{
  "n_head": 5,
  "extras": ["capped logits"],
  "init_std_up": 0.0284,
  "init_std_down": 0.00401,
  "lr": 0.00189,
  "beta2": 0.95,
  "weight_decay": 0.13
}
MLP neurons of a small language model. Each row is named by its layer, matrix (gate and up: input weights) and neuron, and shows model dimensions 16-143. Each number is 500 + 40 x the weight over its row's rms, rounded and kept within 0 to 999. Numbers have three digits each. A neuron's up and down rows have the sign that makes its largest values positive.
After each neuron's rows, "fires on" lists the tokens most often at its 100 highest values on Wikipedia text that the model never trained on; "fires after" lists the tokens most often just before its 100 highest values on Wikipedia text that the model never trained on.

L2.gate211:559479487488540519468512596490531532520527463518516471372512540510467479473504513441559489500483500559543531493493489545459563550445523524554542476479506521507515420460537493508515446476483498472448502556480443522422517505588525527448482484492442476480519544464490504491498505549535455426498501480453502499520480534546514466527477579532458513500494429530491507451533511476610462527443
L2.up211:497470542510493515488448497590511537496512381495474463489445511475560485516578542561464496517505473501501507507519497511523536500509509469542502469504429613530466541503450483551476492485462510513520525485415438530460522478478534454554506575492521550518395489495439500446516460555451451462558539398480573502499583430531513529489454482554541522518494532517569495494524460532504468541433
fires on: "le", "li", "si", "le "
fires after: "c", "th", "amp", "ab", "ar", "f"

L2.gate185:507473485486460485454577499546457441458571486522461528467464541488571526508473505543472495497439529498462455500450514505453536518468485550538499566531516517586535469483482434570458485566481523541494463470526465491446582524527504545484552517503529529523431464550518496486536577491451424449505493426514438507550539475426547475444497569547472489465527495500521507580513496574583509546581
L2.up185:501522448425547515538513518438475480477514529471503558428523458487450491452474444506518444538504497443460476456457521509506526485594458488462472529487498494525469543484531431451571507571503475506442488447447484377416558547491458449497558502459472439473492536498506416511489442495492488478491474500434484461468469472488495428489447598487502514477537512507506496606502553508448553532500
fires on: "ous ", "ball ", "ge ", "ical ", "ance ", "ew "
fires after: "vi", "i", "er", "ari", "rid", "foot"

L2.gate392:475499455481524522526491478490427519475479437471560477498453616527453498488472547469574452478463515427529574561499489470525529567502515493493512431479529521517473523452563491478510479499476556485482456467536537453440400448509477460518518480515453550489489519552532443541446527530509493522448516419495495505519537485506410476526541556485508503497537476506498518508533494533504503550539
L2.up392:476506409472487475470482476526488476475552431538548571451492532511433487533494466462554475427478490485488527468539540465425536530563524569492437498485477486473464543480488528512485488514478508486458527474586561521475494474469530384515518510512480456521493491524487503566520601525577536494489526455537505481586480442499469448555527529538493566529495539525497485569540492542502509533511
fires on: "ro", "ra", "z", "ir", "t ", "em"
fires after: "G", "d", "st", "g", "cl", "Cl"

L2.gate190:561552477455530501501514556468429479501410530448526508502478520508491529491481566529436443466475485517472496450470542512490453525460433444536535370457444530487482562540487440496611410533585543503457424474512487441451523556478490553524525527529484509448462506505486490529432518528500507522551552454486521499599462478445507488480535526463476532483554515586505506486525517513444488534538
L2.up190:531491468466485473456452520507503484421435538425502498499448502448464467539561508481458427552480488528439488544430502475436488591489507493518611442542482523522448509498516519518471485548542536477472455535468501528462596493519469539514483420535493566455500463473473503540562560532484509417501495436499532519542439453479537448499527424543447559523494504465537528527535497540461431460538
fires on: "between ", "===", "ame ", "American ", "=== "
fires after: "\n\n", "n", "g", "ing "

L3.gate289:493511477519563582495538486504490559435547433427534472458501515558465500486456495538465532474452510521482538571465518475490528419406414509551514548478512489493491419522522481497513479550473483514535516442549499493493480498543479570529443490514460507393476553451463452505486491586565550476532530478499510472448447479457538520470489491490458508555451450565577398511452485534486518470537
L3.up289:605569532448484489461443515554455375472484459465573446457542522499481436501541528525451477470424566583495504451464571488507575520458528502518532578541532537467535507494548463480518512447544476516497475495502577444454494500499486499525445593559491447513473500474519505488518555497432485518561513526517529553488505523478570479527471521490503481484535477569471480473484481502540440476440
fires on: "s", "of", "sp", "l", "h"
fires after: "O", "E", "s", "S", "i", "y"

L2.gate364:494455541485462423535590434476512485453426521516503527425510441454573449505427527543538465470484486543518482545473530555461395609491515495494441442456513470535513498497452542445487438514513436475511459464470507506475456500462553599473559508483491456585545449447499492462494503458515504538560402462446480501510464464462542536520574498524508552497559484489493534504571490473485545518508
L2.up364:510439492518461498551425477465489515515445515473443445463442520549580544537488507539508451512487542455505520547502446494531471542477554463493490419452498524462460526468489474530534566558550432573547538497500529512440604512560517505547524453490524498504573530519482554506463491500448431443434483431478513547518469507470553493458550502498553530387445515477427501504528483476444491547521
fires on: "posi", "stitu", "sid", "jec", "1 ", "ven"
fires after: "con", "pro", "Con", "pre", "198", "op"

L3.gate18:502545449601496491446542526505545506520451486539465548498467540474466422509506472537477538412459510538492508531519496444440501516449468508521431445523445401499425574437470533498464485424491461499481463563493504491550469511463484470537505496423525459529493529540524581509493486498480508529485528438495547470515437423422535490496439564433423486493488509495472511401522497441486519514516
L3.up18:449495464528581545475449471495556505526474511548507502506503522489534533539551520473522435529644575482548532466428410458534496499453394502522463488499544539453515503483550510575523494423600473484449507523583502456457497442486507494499445564453502529490534465481477516447504429516450487510546499517484475499488483561479508471475488542460570473476444450577536525518432523510435508580476
fires on: "o"
fires after: "v", "i", "M", "m", "n"

L3.gate265:424501482529506490515525555493548540490535440516505448537561525445481444524580475583450514507494472545483431570455473492528488466546460437481545494568527553447470537499481451493521506492487547481507450598545514535497499526506572488446490478448536552507481534527475484549538534472456411540466510558519464484453426584453534521453527569459439458566489437501494469513521444487419436473471
L3.up265:525547491466548620511565471479481554536496513451488520500575477487506512577493559487494569456476440516447554487479509420532575512430461517497480523451489444502447519483456494454536511511494505484457452511485526489546444450591506527612432546486532536582469502482490503534458445532535505497477447457531457490528472456435527590531462512500500514499548526525458447533429545402537504436482
fires on: "n", "r", "v", "si", "ar"
fires after: "E", "O", "U", "I", "2", "pos"

L3.gate147:568502479459458591543522507450474526582486465461585508427517561522525517516466557509496456411508519482481490490453503550534460527546499451528577452512521582475452568468512488468428483471528487538509555490550523524478553531514487511504487455493504534429504512457425451513463503578476485535538512558497619487501460510483502541511540493425526477546520556492540500440498418515496573490496
L3.up147:498497527486538486453436501516541463535471474454536488458459549498486526455483527468475520461529444425502469489510525463469581526595488427489555495494518527514430525459503485506443533461522593540452491536576484541483529529498548476509454471430544563426503502546479444520538582546436465515479522489510571467515440495553557548484510483501502400523481541406470494472587427480492499507494
fires on: "==", "==="
fires after: "\n\n"

L2.gate330:425490538430552529452539547432488555589506464455522513454441483510515505535495499469475484531442419561543516526570530516527530467523568499495495489490488461443454438483436485488476477517489522567442472490496493532525505458521493449549517562558487556492516533535478441522497545533562529535532556536498512451505410569551425483497492521484508495473606572543523531470492535515505524483488
L2.up330:444450460466509461475421549532565538449561465439481494526473529461496503476567515444498501450488448485478526498499477546491513475492470512508490560498602510494409504536457502448415526506531522488474540486456543510539513594534512470569516451586498472500520542492631519554532550467490466464571505526545462468534445492562447539472495451526494567456482489493500495476459494513520529510454
fires on: "l", "int", "m", "tr", "Tr", "s"
fires after: "G", "g", "o", "y", "po", "elec"

L3.gate8:515481475586469516495457579497462541578465490501548505482502487589583566472512466485547471464481471460529451463530415519484500494489526468506553532472509501466477456490518469512497481548552455583428585506501482385424468491471514475452469394528524527554491510482573485515509479473506521486488453423517510557513456486556476528548483505445460489504482490528476487485429506501568489513500
L3.up8:509526550445515480450440504458499471479499438456525504525516518444468459549496505526469514517413514540535526501518527482440582435562531513513531545499410526528524566455553494493490483451508525501508497494542519552463525487553563473557512575458568510485516505502468421598519539488447532422510525450533475480568576555523485576468469569499494488478543470509563487474524470477562494518538
fires on: "ri", "iti", "ust", "ro"
fires after: "f", "b", "in", "F", "c"

L3.gate314:476447500486454465475550470533498441489455544466437489460554525551543515510492531479541454497510444532522512582537502491473500519499499506451447510444532436443453477488491433474479550447570543471431515509591498486489551445459526473529550508472568594471489569523476531515469543482438502561573561464443492506542487462481498543445469573447520529416515544491529526467512426533532481561475
L3.up314:542460459510517509478516489502541501478419488464457496496518555534503453475548531532479511532494484470487420472421519587528517525570483416561447496503542564507478499512474495439483482493532474514452530442483471467454505462491453545522593488517585477502486554535429495484493501515516476585537599489463548476478567492495452484465484525499440471561499483591503536438465509489528496532421
fires on: "ch", "s", "ment", "ement ", "l"
fires after: "u", "ur", "it", "ou", "ear"

L3.gate338:460482466491515561520500534490489405495455496458453516485609458518488483423519490498553490457517467514506467609463519531468543471429499498500512537536443468501473486557529470491472474540519498479508557556511557467488531507590539470511524528537515520455504525558518502558510563567545482613458604491524484484517507507552534508448544529451492488491464460539514508505498439498552404528532
L3.up338:494513530490560453527586465503454459512510458452435575442542532524550541486519576489527474483500536475515524520506536525470477483496482487490502560543455464418542443385501528454424509523559501507498595556480428515504432517493588457406513507508558433458468521558525513547490518493500478506502490460543530463452455463540449448504570507444481584525503446529500504507462442539523489570492
fires on: "on", "ure", "le", "ess", "ot", "tic"
fires after: "t", "is", "ec", "om", "p", "as"

L2.gate329:562507475491450539458477529516470518503572537510543493500475581510492567497484436578502446478442522467533591494495539474472489431463505433468525497506542533430444534455513497528493453495483616513557507483537451560568543443540452543486487464526511550393488476533497505468490519421499492544498606480570530440508504500498504441470465514453476470459482499525511501505488512502481467463501
L2.up329:444520422460438511534422507484429493492536468499543561449508450490487540510555532463420474482519463515441564554431491497546529556534501497538521522553543490491518508584525454482549508551490499543469555444465452459525530492473483470520520480561547481459490540472459533563484538505526504480539445579524571467560564572589518446421525533525527506495430569539528456505448450548489511533488
fires on: "er", "ear", "p", "t", "ick"
fires after: "h", "H", "el", "os", "j", "J"

L2.gate204:594565469441449524498454486432530494549518510508567488446455541535428501493474418500471505550493487485492508424494451497520494577517503561502470466519469512491548536521547467521556488553519523558413438502578513461449553515513426517501522517610464540460510452525496506488472472570524501474469506505451450468617440532541436506484493480471495480503511514490566482441492496451573556496525
L2.up204:538496500462500500482474475505597403588583468523525528425464537525505464513498415478485528520520467486504479519503468541447469536467465537516461523491521538552402546493602521496523592510551489547479468484504444520465562523534491496492539512562511507549537408522560480520555502475451460457458532410545472521555451517546515526499545458505508523497480498447509514425445473420463443560457
fires on: "ent ", "ht ", "enc", "vis", "ac"
fires after: "w", "oug", "re", "contr", "er", "sid"

L2.gate88:467579505504505466437483555559522515456547525569559505460556523415447506484483488426522542550502452560498527475436466521530524472531514579552464451456415511500483489476504471538458570512481487518472467511482504544490532502508474516511546499515529513544539497527425463532530567428471498530457489484521528497555479495499383528516584483579513457509485474611482476530589445500517531524504
L2.up88:411531502535515470471553525561506545458503489515481494541423589557518530554534511539464466465433557587562446520535477497583512568515521531487414490523434514544463486449518496510448474524542457473448501613463495501523451490441531505487532458585478574478496492500515521563488529512478513489498463462572426623480479512541469508536539545491463532476519545510511482440465530521477505480493
fires on: "on ", "t ", "ent ", "fin", "g"
fires after: "de", "w", "b", "m", "E"

L2.gate64:506499435481505498569619477520451461403561531583437507503531500516524501517461493502501462547507541454460469475502549475509483550537464498473486448499478521510517516553486445561476428513534542445484538543462563507496565476416524513519495520488475545540435469473463569509501448480508476479574497498535494468480487472519544494482534570501502549441537478481556530416562542514463492485454
L2.up64:396476475540520561483502507521494481493502508582496480456451495491541477495467515493517477476430547431511485443536488444492514494565467562500414579521464507523527516443488462531463531541527522501427488474444531599512526489453489520551470519542518501483487448489486528487529455504544473491444518429579460490548575510561465492464489464547528489507483602498519533559501517521502504535531
fires on: "o", "u", "anc", "t "
fires after: "j", "J", "ch", "D", "ad", "v"

L2.gate224:400530515480584563514560561527428529563487447528456492464473525486466514472530512496486495478521509495516555505505547429550437533442488462480488526546443497522493510477473481481552517521506482470454471525581460435556490447497507554547435536499501506496512558521512536547435482638556463571499498497456467553460450477464503525473482488467525564502539495483442545510455516510464479478547
L2.up224:474512549472514480444456460521442488648538442555497524447492440421487554535504468517481555484502475441482490528505485459529513560539556528549498518477518583475430459474495478550544587507459489531557485464514478470487453549569517482564537469563529504501436480477507453538492551525496518545478569465486540464484557487502470430532485491541557525519525457506483533516556476498492428486457
fires on: "si", "ti", "arg", "lin", "tic", "ran"
fires after: "l", "ris", "pos", "es", "T"

L2.gate103:547524505498467489557439458496427495620508486464509515536502541536535563473488501511536366533499537463500467525504571521525567561538479518449553392464532497497531521533483494512541478465454467511504542462568462514511441492449457504473488546517455529444480546528509495539440469564412555481507492517457547503468471492531435547460462524483502543490552488581456532482496499521530542516471
L2.up103:477464435462495534440537529484525527504537529480564415476540524483429546446497501544549498527532571522483466447508530480491536492514475585482442541483519511460538397453483528576475470525497558582477572530504505490514495477495458536514499487606474531459557491509465425544533555509522506558448571443460466547500466497610566487535453516481452479492471539502506474524496487561482503487502
fires on: "in", "e", "ar", "ell", "el"
fires after: "w", "W", "Ch", "pre"

L2.gate60:416461567485493440532513496469436507528491509478475475523489585478502505553467514455533522476552506459535491437553511474530490458509463501492475528469483505457493502520470424525495475501462523538418520473451472486481481432546439520542421568553543504482488486458469581491478539563538560499486564490531532478451524499437490554464463481503559456436621528458575537483495540458502484486454
L2.up60:548440443523470492495460458507484531477408538492543508482492524473426522566450559516401452550522556458542481474536552451421495533541449536543548502513447517494487512492470488451515459481535469500555499483527536594563423513459483480476477461532484471469431464454489534600472477539482481558558488543543468474472524477478537541498464497436432492515471519496449456502569466580527438460481
fires on: "l", "ou", "c", "all", "or", "is"
fires after: "D", "L", "I", "At", "l"

L3.gate154:440501450448498584595539500500468518498558544523485505467452458491505477503558472463517499481571464473509528534485492488485502511511447569576505486558505482388456503512449505503481456481501528451522553563568445432502475494556528474505514485536504486516480479541551530524482537565488509508503517426425501523477508510500404498450516588455548440569526574480480552505566393542467524527509
L3.up154:495458463506535489517453462518524483429538515462445472498470466397516449548524532460488528431523451493516521542451512509488468500517545493598514442499485445480525505482508548475520562456508501493533485507533465500509536550536524493528445525494470525572521491497507482510569537497444477560500450456522504505512456485467491540473540497550469517547413615509456361521527489539465518603513
fires on: "201", "202", "199", "194", "195"
fires after: ", ", "–", "August ", "October "

L3.gate4:487469422511509509396538526511543440499487482551480547476510467555476415567512521529491531535512518530501513490493413469519529511562500382510494537485573526492502447565494540472468535554441510501519538506553498556480453443471512453474490451446525548498549469508490516512539538548492554524455564474525480467568492468550463511527609506463559431473467569548449503489505509565521584551493
L3.up4:515476422491403531479481561435524495439532476477478549502552520467515505468485468504604545501477488486567449503523517474523484499516528484543538541551519489522497553431491481514500405489548587460509528567522431480460523433521479499577416479488519522489465507504490529529478464534480544483486571550519434467429538450505443533482532541481465501537475517511457516538428455571521457497555
fires on: "am", "te", "ch", "an", "ement "
fires after: "v", "al", "in", "d", "un", "u"

L2.gate237:441487437486516523456531533549537524438562550426491510560482535480498405517510514468486518408509483430511524485478479441519452452541497558495497427499527485543552510508471485508451494486516521566530448496534483540499529486404493422511469500477508520441555590496398416500520547500546544494449495524495471443474423517564536527508484438523466467518472475585461458493538494468472498474502
L2.up237:465431426532521442488480551439485506595502482496575583439462519500477548526497452532502540418475549489490504437516493513473474487533474480453488560503515448544478467594560511584532489476539566500516511466484492483543508582487516471456479469555514556454487559523473490559493535540521499540589477552478490430500483537502543484501470496512492426506542477514501490419519530521524530397494
fires on: "l", "K", "ri", "ar", "y", "ra"
fires after: "G", "g"